Weights of a small GPT-style language model, trained from scratch on English Wikipedia: capped logits.
MLP neurons of a small language model. Each row is named by its layer, matrix (gate and up: input weights) and neuron, and shows model dimensions 64-127. Each number is 50 + 12 x the weight over its row's rms, rounded and kept within 0 to 99. A neuron's up and down rows have the sign that makes its largest values positive.
A block is one neuron, or neurons of one layer that tend to fire together. Before each block is what it responds to, as a language model described it from the Wikipedia text at the highest values.

Responds to: Table row endings. Closing pipe or line break at the end of a row in dense numeric Wikipedia tables, such as sports stats, race results and vote tallies.
L4.gate287:51 59 72 79 56 57 32 65 57 61 32 54 64 52 65 35 64 69 48 40 63 57 81 44 33 64 39 68 59 76 64 69 27 54 36 64 50 62 69 72 44 53 40 54 48 31 50 61 59 51 39 31 44 34 42 36 47 74 39 48 44 60 31 58
L4.up287:54 48 65 72 59 68 40 49 31 55 20 50 38 60 46 70 55 56 48 62 38 49 51 33 72 62 40 46 69 70 76 60 44 41 61 58 60 43 54 48 39 68 39 35 58 23 95 52 57 54 41 56 58 41 42 62 61 57 49 56 49 41 41 35
L4.gate1258:42 36 44 74 45 53 62 52 39 43 36 56 44 43 71 43 47 62 34 41 37 47 55 40 46 35 59 46 68 44 47 61 38 65 54 81 51 39 60 53 57 76 54 39 64 68 47 63 52 44 54 37 45 44 48 46 56 66 48 56 62 49 26 47
L4.up1258:38 51 45 67 43 54 59 47 31 69 38 58 53 41 67 61 62 50 27 48 55 62 53 60 57 36 44 51 40 35 54 46 53 49 47 67 72 52 65 63 39 53 50 87 39 44 80 63 58 48 35 37 31 33 51 44 66 66 38 42 47 74 52 34

Responds to: Table row ends. Pipe separators and final cells at the end of rows in Wikipedia tables, just before the line break, as in stats, climate and racing results tables.
L3.gate79:48 46 39 47 50 61 43 60 33 36 16 42 32 55 65 59 35 56 52 35 53 56 46 53 38 59 37 60 72 68 72 39 40 44 33 57 27 54 25 57 41 44 40 58 74 64 76 59 55 38 26 72 46 29 33 47 61 56 26 37 37 45 42 74
L3.up79:51 28 53 58 43 66 44 41 32 57 34 48 50 49 45 57 63 65 61 31 74 59 61 65 59 26 42 56 75 65 51 40 43 62 42 51 29 65 73 54 53 61 63 41 58 41 79 53 65 69 74 72 44 08 36 37 66 54 38 52 31 60 47 65
L3.gate314:56 51 90 56 35 47 34 68 46 56 32 31 64 64 61 35 42 60 44 36 46 52 43 44 34 51 27 41 48 50 43 70 31 58 58 56 70 61 59 59 79 63 43 41 38 38 31 58 34 52 63 43 70 48 55 64 44 57 33 29 47 52 46 49
L3.up314:42 52 53 36 54 34 50 49 32 38 40 58 57 58 63 52 50 31 43 64 49 93 38 42 48 42 57 39 42 47 65 62 52 43 44 65 55 61 63 62 35 27 29 66 39 46 62 62 66 46 38 45 69 52 27 67 51 57 53 46 35 55 64 54
L3.gate416:44 50 46 36 61 57 32 43 47 61 47 46 35 60 36 33 44 49 68 68 52 40 41 48 42 46 56 53 52 55 45 34 59 61 41 47 38 50 71 50 48 49 63 61 33 25 59 44 47 33 46 55 40 39 39 30 44 70 32 47 39 65 49 54
L3.up416:67 58 53 65 47 38 50 46 40 61 44 33 48 50 48 62 61 59 48 48 58 45 37 42 30 49 63 45 64 44 53 43 28 51 38 57 50 65 38 65 46 49 27 30 43 52 43 48 63 47 61 64 67 40 53 57 41 45 43 70 56 51 47 73
L3.gate603:32 48 48 54 46 50 39 32 80 39 58 53 47 45 39 66 65 53 50 56 58 50 48 54 58 37 64 55 66 40 25 40 43 56 55 43 63 47 40 59 57 49 44 51 51 33 44 56 51 75 47 45 65 30 25 37 42 59 35 57 51 42 60 41
L3.up603:66 55 36 45 44 42 55 41 58 64 47 54 40 67 41 54 61 56 53 54 53 46 32 54 47 43 35 48 57 63 56 59 55 62 33 54 58 45 53 57 53 60 53 34 51 61 55 43 38 46 54 59 49 38 47 58 67 61 48 49 41 62 45 75
L3.gate837:56 28 38 55 59 77 43 49 59 64 10 64 43 63 39 33 50 51 58 52 71 70 51 43 49 55 30 54 56 66 55 58 43 58 46 55 62 64 39 35 30 44 62 43 50 48 70 53 55 62 51 58 47 32 51 59 55 46 46 49 62 74 46 58
L3.up837:63 39 54 57 67 44 53 30 34 48 29 47 59 54 35 48 37 59 73 42 59 38 65 64 63 31 38 65 48 45 56 67 48 33 53 57 56 54 57 52 34 65 44 50 87 51 98 46 50 41 51 61 51 35 40 57 76 59 34 57 26 62 39 47
L3.gate866:49 50 57 47 55 49 51 54 37 50 40 57 45 66 62 54 55 78 56 62 60 55 45 54 45 57 43 49 64 67 38 50 60 59 64 57 49 49 48 30 57 41 51 47 45 64 50 39 45 51 44 41 31 56 53 52 49 38 58 26 62 40 58 60
L3.up866:22 52 58 40 60 46 41 55 32 58 38 44 63 65 29 43 52 60 49 58 45 43 58 54 49 52 51 74 57 33 49 42 63 61 57 41 37 38 50 50 45 55 58 33 55 44 62 41 67 54 28 62 42 66 25 63 48 46 72 52 55 28 54 89
L3.gate1153:69 56 60 48 57 40 40 53 60 72 58 64 70 35 55 37 39 67 56 41 50 60 49 45 77 22 68 35 66 79 35 44 48 55 68 78 41 50 53 50 58 54 48 44 63 53 32 69 33 39 40 57 62 51 35 54 64 73 48 40 51 42 43 49
L3.up1153:58 60 48 51 50 50 45 57 51 53 28 53 41 59 47 60 59 56 61 53 61 65 44 55 64 50 29 61 26 63 61 41 61 63 43 47 62 60 49 24 43 35 75 16 54 42 57 62 44 43 82 40 23 57 50 62 32 49 38 32 55 58 55 63
L3.gate1163:51 31 31 44 48 31 62 54 41 41 60 30 50 59 54 58 51 38 46 65 63 38 48 32 62 56 55 38 44 38 38 49 59 72 47 37 51 72 58 56 34 36 53 52 55 54 32 59 63 59 45 40 15 41 53 67 56 64 43 65 36 47 38 51
L3.up1163:41 72 55 38 43 47 22 42 30 72 65 25 76 24 50 49 54 60 42 54 62 53 45 53 47 72 52 53 48 35 40 39 23 58 28 54 50 64 60 36 34 75 56 56 42 41 61 55 51 42 61 36 49 32 38 42 48 55 41 51 51 49 85 55

Responds to: Word-completing final fragments. Final word-piece that completes a word split into several tokens, in any prose or tables, such as floodpl-ain, despa-ir, Prejudi-ce.
L3.gate57:61 43 47 53 67 38 79 46 67 58 55 31 46 22 62 53 38 53 56 28 26 58 60 46 63 51 50 77 45 55 46 78 45 58 55 57 42 36 55 47 77 34 60 43 54 62 54 43 55 31 55 47 55 50 54 37 66 40 37 36 46 52 56 57
L3.up57:60 50 37 41 55 47 45 42 57 59 50 34 60 50 49 59 67 52 26 47 57 62 51 66 54 46 44 58 60 70 78 48 54 49 56 68 49 60 68 57 48 39 44 67 63 48 50 31 61 56 55 23 46 42 67 41 54 25 44 63 61 73 45 75
L3.gate140:28 67 36 41 48 39 50 52 67 71 73 55 61 80 53 52 46 42 53 71 81 56 44 62 54 56 55 52 39 42 50 63 52 37 46 67 41 58 66 48 65 40 70 46 71 63 43 58 65 47 60 27 59 54 37 48 66 47 61 34 56 33 42 72
L3.up140:47 52 63 55 68 62 50 28 51 34 60 43 42 55 60 42 50 66 61 46 22 45 56 60 47 59 41 45 47 78 45 47 60 66 55 46 66 42 58 59 32 44 82 65 59 62 38 56 60 67 78 53 67 53 56 51 62 62 36 54 41 37 36 63
L3.gate423:43 36 73 71 35 52 52 39 72 49 59 48 23 55 44 47 85 43 56 51 60 53 53 46 73 54 63 63 54 64 38 49 71 74 26 57 63 69 47 40 78 62 48 44 55 46 52 62 66 48 46 33 35 50 44 45 56 56 57 30 60 28 64 49
L3.up423:65 35 57 39 31 44 37 41 52 65 28 40 50 55 53 51 48 28 84 45 35 27 50 66 43 33 59 48 31 63 40 61 66 70 44 41 54 60 53 44 25 50 66 37 64 52 43 55 52 45 50 60 45 71 47 58 58 36 39 37 49 72 74 39
L3.gate850:44 42 69 31 57 39 49 35 80 53 57 53 55 57 60 62 37 49 31 52 46 42 57 64 44 41 69 61 64 60 42 49 43 43 73 69 33 47 61 34 85 46 79 51 51 46 43 59 42 53 51 52 30 50 39 49 58 54 60 38 58 53 46 43
L3.up850:50 51 53 63 48 65 51 48 64 44 37 58 49 54 48 47 64 67 34 15 48 38 46 37 47 57 48 45 67 64 59 43 38 33 45 36 61 57 62 47 46 59 52 64 73 51 53 22 51 44 71 48 43 56 62 54 75 29 71 27 30 66 54 47
L3.gate978:35 65 47 47 59 45 66 44 53 44 73 42 37 38 43 48 59 81 56 67 57 51 51 55 42 49 57 66 41 64 54 53 30 53 61 61 37 53 44 56 62 64 49 47 61 68 50 66 55 65 56 53 46 50 40 61 52 33 34 34 32 59 47 44
L3.up978:61 61 50 39 32 33 60 40 50 46 38 56 56 43 45 54 45 50 43 47 41 44 51 58 54 60 62 53 28 42 54 33 48 43 54 48 48 41 61 69 44 71 28 37 33 47 36 51 52 49 35 54 47 61 34 39 43 37 49 49 38 82 49 60
L3.gate1121:28 61 53 70 66 56 40 42 54 40 55 34 44 43 48 64 46 42 27 51 42 30 43 58 37 45 49 38 41 47 51 57 37 34 32 53 43 36 34 42 55 50 18 68 55 69 54 47 52 58 69 42 41 70 48 62 69 63 55 57 20 59 52 53
L3.up1121:66 41 46 73 49 43 46 62 67 62 70 32 37 58 45 68 38 39 49 38 30 58 45 46 23 37 56 49 33 59 56 41 41 61 48 41 38 44 55 35 63 46 19 61 61 77 59 44 43 39 70 62 61 59 45 53 46 34 41 39 50 39 44 67
L3.gate1129:59 59 49 54 56 42 58 66 32 56 49 62 40 40 55 54 75 76 33 64 39 64 50 49 60 39 56 31 29 55 55 33 28 52 56 49 48 32 64 35 54 23 44 49 37 60 54 36 52 66 53 44 63 50 43 64 61 64 59 41 45 26 48 47
L3.up1129:72 56 50 43 43 58 61 62 34 60 51 39 59 37 40 66 68 45 64 27 28 51 51 44 27 51 54 29 57 54 35 47 41 62 46 49 64 56 52 65 48 32 60 68 53 41 38 59 74 57 62 69 43 36 52 70 63 36 58 42 49 55 45 74
L3.gate1134:53 42 45 73 53 66 35 75 55 31 70 49 39 72 61 80 67 54 55 35 70 50 41 64 41 33 52 62 50 38 39 51 45 26 54 64 48 46 46 68 62 59 34 60 48 35 43 48 65 51 40 43 53 48 45 46 44 54 37 61 52 68 36 37
L3.up1134:47 60 74 65 42 34 43 38 65 63 81 57 68 63 67 44 50 49 69 48 43 68 43 54 32 33 52 42 43 46 60 55 47 51 38 61 30 44 51 70 67 44 45 48 45 55 55 41 63 63 56 50 52 53 60 48 75 62 58 56 37 58 42 47

Responds to: Table row-closing pipe. The closing pipe at the end of a wiki table row, just before a line break, as in "Kunstmuseum Basel |" or "Honda |"; weakly, nationality words like American after "was an".
L5.gate80:51 39 61 44 68 63 45 73 37 44 39 60 46 53 55 38 54 68 52 44 39 91 41 34 49 53 52 38 46 47 38 64 62 53 60 64 43 57 51 48 40 44 48 67 41 38 57 46 60 52 41 42 33 40 45 62 57 39 75 29 46 55 39 52
L5.up80:39 50 59 41 53 66 53 68 49 37 62 58 41 35 34 17 50 49 41 49 48 60 41 36 52 53 63 55 51 49 55 50 67 35 46 63 58 69 56 51 47 48 45 61 44 30 53 70 56 60 49 48 18 32 49 59 53 52 43 48 63 51 62 37
L5.gate360:54 52 53 42 51 52 60 46 52 42 28 51 41 60 29 67 44 63 45 60 77 53 35 48 60 53 38 42 62 28 52 41 40 39 55 75 59 52 38 57 48 52 64 51 48 65 48 55 46 39 45 49 54 51 54 48 57 31 58 71 40 42 33 29
L5.up360:36 62 59 55 59 58 70 52 52 65 42 46 58 45 44 56 48 55 56 52 42 54 62 60 49 40 42 53 43 89 47 45 59 59 09 65 39 41 44 61 43 33 53 30 38 49 48 30 49 45 63 48 38 25 51 50 37 27 52 56 47 38 52 49
L5.gate943:70 43 54 40 64 61 57 38 40 43 60 52 38 46 53 56 63 43 51 57 47 86 58 50 34 43 63 43 49 50 52 32 53 57 55 49 54 44 40 62 62 76 37 49 59 57 57 52 58 25 40 71 45 59 41 42 48 59 52 37 53 71 50 39
L5.up943:50 38 52 42 71 55 41 51 64 61 50 54 60 55 53 43 39 38 44 56 76 47 43 51 28 44 44 52 54 48 62 32 36 49 28 65 62 54 29 48 63 29 48 67 54 55 30 34 59 59 55 47 60 51 51 50 64 10 66 50 57 45 49 47
L5.gate1246:38 41 63 71 64 64 51 52 37 31 45 43 54 33 44 50 54 60 42 51 51 63 63 68 54 57 64 26 45 44 67 35 43 54 51 45 44 66 51 51 52 37 53 67 60 47 65 58 50 76 89 42 73 37 40 50 34 38 38 83 45 67 32 57
L5.up1246:33 37 52 57 59 50 55 51 63 29 44 38 45 35 30 43 56 57 58 66 39 73 38 43 52 49 61 33 58 55 47 50 58 56 50 53 56 55 35 51 38 32 67 51 58 50 68 49 58 41 58 62 48 52 49 42 57 35 39 56 48 48 60 41

Responds to: Closing delimiter after names. Closing quote or bracket right after a title or name, mostly song and work titles in track listings and discographies, e.g. "Roll with It", "Stretch".
L4.gate128:58 40 40 59 29 32 29 32 71 75 37 42 54 59 57 30 59 68 46 69 50 50 67 43 44 53 32 63 60 60 48 44 47 54 50 37 57 51 55 39 60 45 49 66 69 46 37 62 38 59 39 46 59 39 04 60 71 47 58 51 55 68 49 46
L4.up128:48 38 61 39 46 55 69 32 54 63 53 41 36 25 49 78 52 44 50 72 60 29 34 31 43 59 46 45 51 37 42 52 48 70 54 44 45 58 58 51 42 50 56 49 69 22 22 39 47 67 55 53 34 47 26 45 66 51 71 40 54 54 58 62
L4.gate936:43 37 48 36 63 52 35 50 54 45 46 34 51 53 56 48 34 65 67 61 43 59 58 51 41 65 46 19 73 35 62 33 41 59 42 57 46 51 44 62 65 63 43 66 48 60 51 52 59 29 58 48 42 62 60 64 61 60 61 56 46 51 66 56
L4.up936:39 41 49 51 48 28 24 61 54 51 47 55 46 54 38 43 63 71 48 60 75 56 67 58 65 35 48 31 50 55 42 76 52 44 49 48 43 53 55 53 52 54 76 43 49 36 55 51 54 67 52 35 51 58 49 52 59 63 51 68 50 29 50 62

Responds to: Closing parentheses and quotes. Closing parentheses and quotation marks that end a bracketed acronym, translation or aside, as in (CCBL), (DESE), "Ora na fevgo", plus some plural word endings.
L3.gate318:46 37 55 76 45 65 53 80 76 15 40 12 65 41 42 47 54 50 37 34 41 43 45 66 44 49 37 44 33 55 29 45 53 52 74 50 62 48 21 36 69 63 52 64 36 70 45 60 50 36 27 30 39 47 59 46 29 48 66 81 53 61 51 36
L3.up318:69 41 70 58 58 71 41 50 34 52 67 47 50 66 31 55 43 54 32 50 40 55 43 50 58 46 38 38 56 66 46 67 59 48 57 34 47 49 64 66 42 43 69 47 44 29 59 45 39 48 40 28 42 58 62 42 27 61 46 61 67 45 56 61
L3.gate491:49 70 39 68 59 50 50 41 43 44 52 46 37 53 37 50 41 39 55 64 36 54 48 44 60 65 71 58 56 52 47 53 62 33 69 20 37 61 42 38 58 35 46 72 54 34 27 35 54 49 59 40 56 68 39 67 53 46 66 51 41 52 30 61
L3.up491:36 69 61 68 51 46 69 34 42 37 55 60 46 56 58 42 38 47 41 46 52 40 35 36 34 41 55 54 53 54 57 56 26 40 47 56 31 31 26 53 38 32 60 59 26 37 48 48 52 56 50 45 75 36 56 78 40 32 71 78 54 75 71 38
L3.gate536:61 37 46 51 45 63 65 38 71 23 40 51 57 62 45 61 21 62 63 48 37 56 62 38 58 33 59 53 72 65 47 49 44 39 65 45 56 50 59 61 60 41 42 47 42 55 60 44 46 32 57 28 57 39 77 38 49 53 71 63 42 43 48 78
L3.up536:37 55 33 67 40 62 53 51 38 47 18 56 35 58 48 38 51 61 55 32 53 44 59 53 49 34 62 67 62 44 11 63 69 50 45 50 62 49 56 42 45 41 41 71 43 43 73 48 39 49 23 50 52 53 44 54 42 43 34 67 51 42 25 34
L3.gate732:34 25 45 29 29 47 60 50 52 69 56 63 49 62 65 47 72 39 60 59 61 49 52 47 41 32 51 64 45 79 55 34 48 73 36 21 59 42 49 33 61 47 52 59 52 46 73 52 83 47 44 67 45 51 39 52 43 50 53 53 21 56 46 55
L3.up732:52 34 47 70 61 51 54 31 37 57 45 38 37 46 68 39 37 35 34 56 45 33 53 45 40 36 60 30 66 44 51 35 53 42 66 68 80 57 26 73 57 41 61 52 61 55 36 57 51 69 30 49 55 71 73 53 61 47 62 51 53 68 40 63
L3.gate768:52 50 48 41 52 48 45 18 58 60 69 19 36 38 56 47 41 62 72 58 46 49 49 52 36 39 52 59 42 56 67 50 48 56 37 71 55 63 37 43 56 38 42 41 66 38 39 61 54 56 39 26 49 47 27 56 45 63 54 54 55 56 39 26
L3.up768:50 64 38 59 49 80 31 52 58 37 60 32 33 48 58 62 46 75 49 38 44 34 71 74 47 52 72 49 54 54 65 44 50 64 55 53 41 58 49 43 52 56 45 46 60 53 45 54 37 46 62 43 27 37 36 47 44 79 55 64 74 33 45 56
L3.gate859:84 37 68 59 42 53 45 50 62 51 52 34 58 47 41 30 47 45 55 36 62 49 60 69 56 50 45 39 61 60 68 68 50 61 52 40 50 53 41 47 43 48 51 45 43 38 40 58 39 43 41 47 55 46 39 64 50 52 54 58 44 44 44 53
L3.up859:47 48 41 46 43 55 48 55 46 49 62 50 45 52 50 61 68 61 68 51 41 35 38 45 55 57 63 56 62 41 71 50 34 64 44 28 56 36 68 54 40 62 43 64 61 58 63 40 37 43 40 39 40 45 47 54 64 65 66 47 47 67 52 44
L3.gate927:49 49 55 40 43 37 59 43 57 29 34 47 33 45 66 45 39 44 56 47 41 44 54 64 41 47 54 59 49 48 28 52 47 52 59 47 48 73 60 58 45 47 41 56 41 51 64 37 60 45 53 57 49 49 53 49 51 54 56 51 49 71 42 36
L3.up927:52 53 45 50 47 60 36 28 24 50 65 39 67 45 60 40 61 74 49 44 47 60 65 44 41 58 55 49 48 60 38 54 40 44 69 65 74 69 75 53 45 48 58 64 53 49 45 68 52 31 46 47 47 59 65 56 48 57 62 41 26 56 41 42
L3.gate945:49 46 56 47 39 31 39 37 49 50 64 59 38 70 46 46 48 72 56 44 68 45 57 30 42 52 55 37 50 51 57 47 60 53 60 53 52 30 38 59 73 64 54 77 47 75 47 23 35 52 59 51 54 68 72 78 62 68 66 67 43 83 56 62
L3.up945:32 48 60 63 58 33 64 43 42 54 32 65 55 55 68 61 50 52 48 59 66 44 59 47 52 48 49 41 62 36 56 58 62 48 32 67 33 44 35 39 53 44 55 56 38 50 41 37 44 56 38 36 23 54 53 59 62 70 70 76 49 75 43 52

Responds to: Noun-completing final pieces. Final word pieces that complete a multi-token noun, often for events like uprisings or disasters, e.g. upris-ing, Treat-y, earthqu-ake, harass-ment.
L4.gate650:61 57 56 58 47 55 57 57 55 53 48 46 36 62 33 39 57 53 61 33 69 50 43 37 58 69 67 69 55 72 45 54 61 43 56 45 43 67 57 58 54 34 40 77 52 50 32 71 53 39 85 49 49 48 62 39 34 26 58 39 60 54 65 65
L4.up650:31 45 56 53 58 60 34 33 50 53 58 66 47 44 59 37 53 76 68 49 40 79 49 43 50 52 51 69 28 37 58 51 49 64 38 72 50 65 77 47 52 59 32 54 52 72 50 58 72 41 47 48 55 25 61 41 36 49 51 43 48 70 80 43
L4.gate1166:58 51 55 39 36 50 37 43 58 61 52 55 69 50 48 51 36 42 48 19 45 57 38 53 63 49 40 67 56 57 66 32 76 43 66 63 46 39 78 47 48 79 36 54 51 37 39 58 62 48 19 40 59 35 51 40 42 53 43 61 55 75 63 45
L4.up1166:39 64 60 50 50 54 54 48 51 66 32 52 48 64 54 54 34 38 35 45 62 38 38 57 66 66 30 56 70 69 49 54 69 45 57 46 42 64 38 59 52 45 55 66 71 29 45 69 48 31 41 45 44 56 67 38 40 37 68 50 67 65 53 41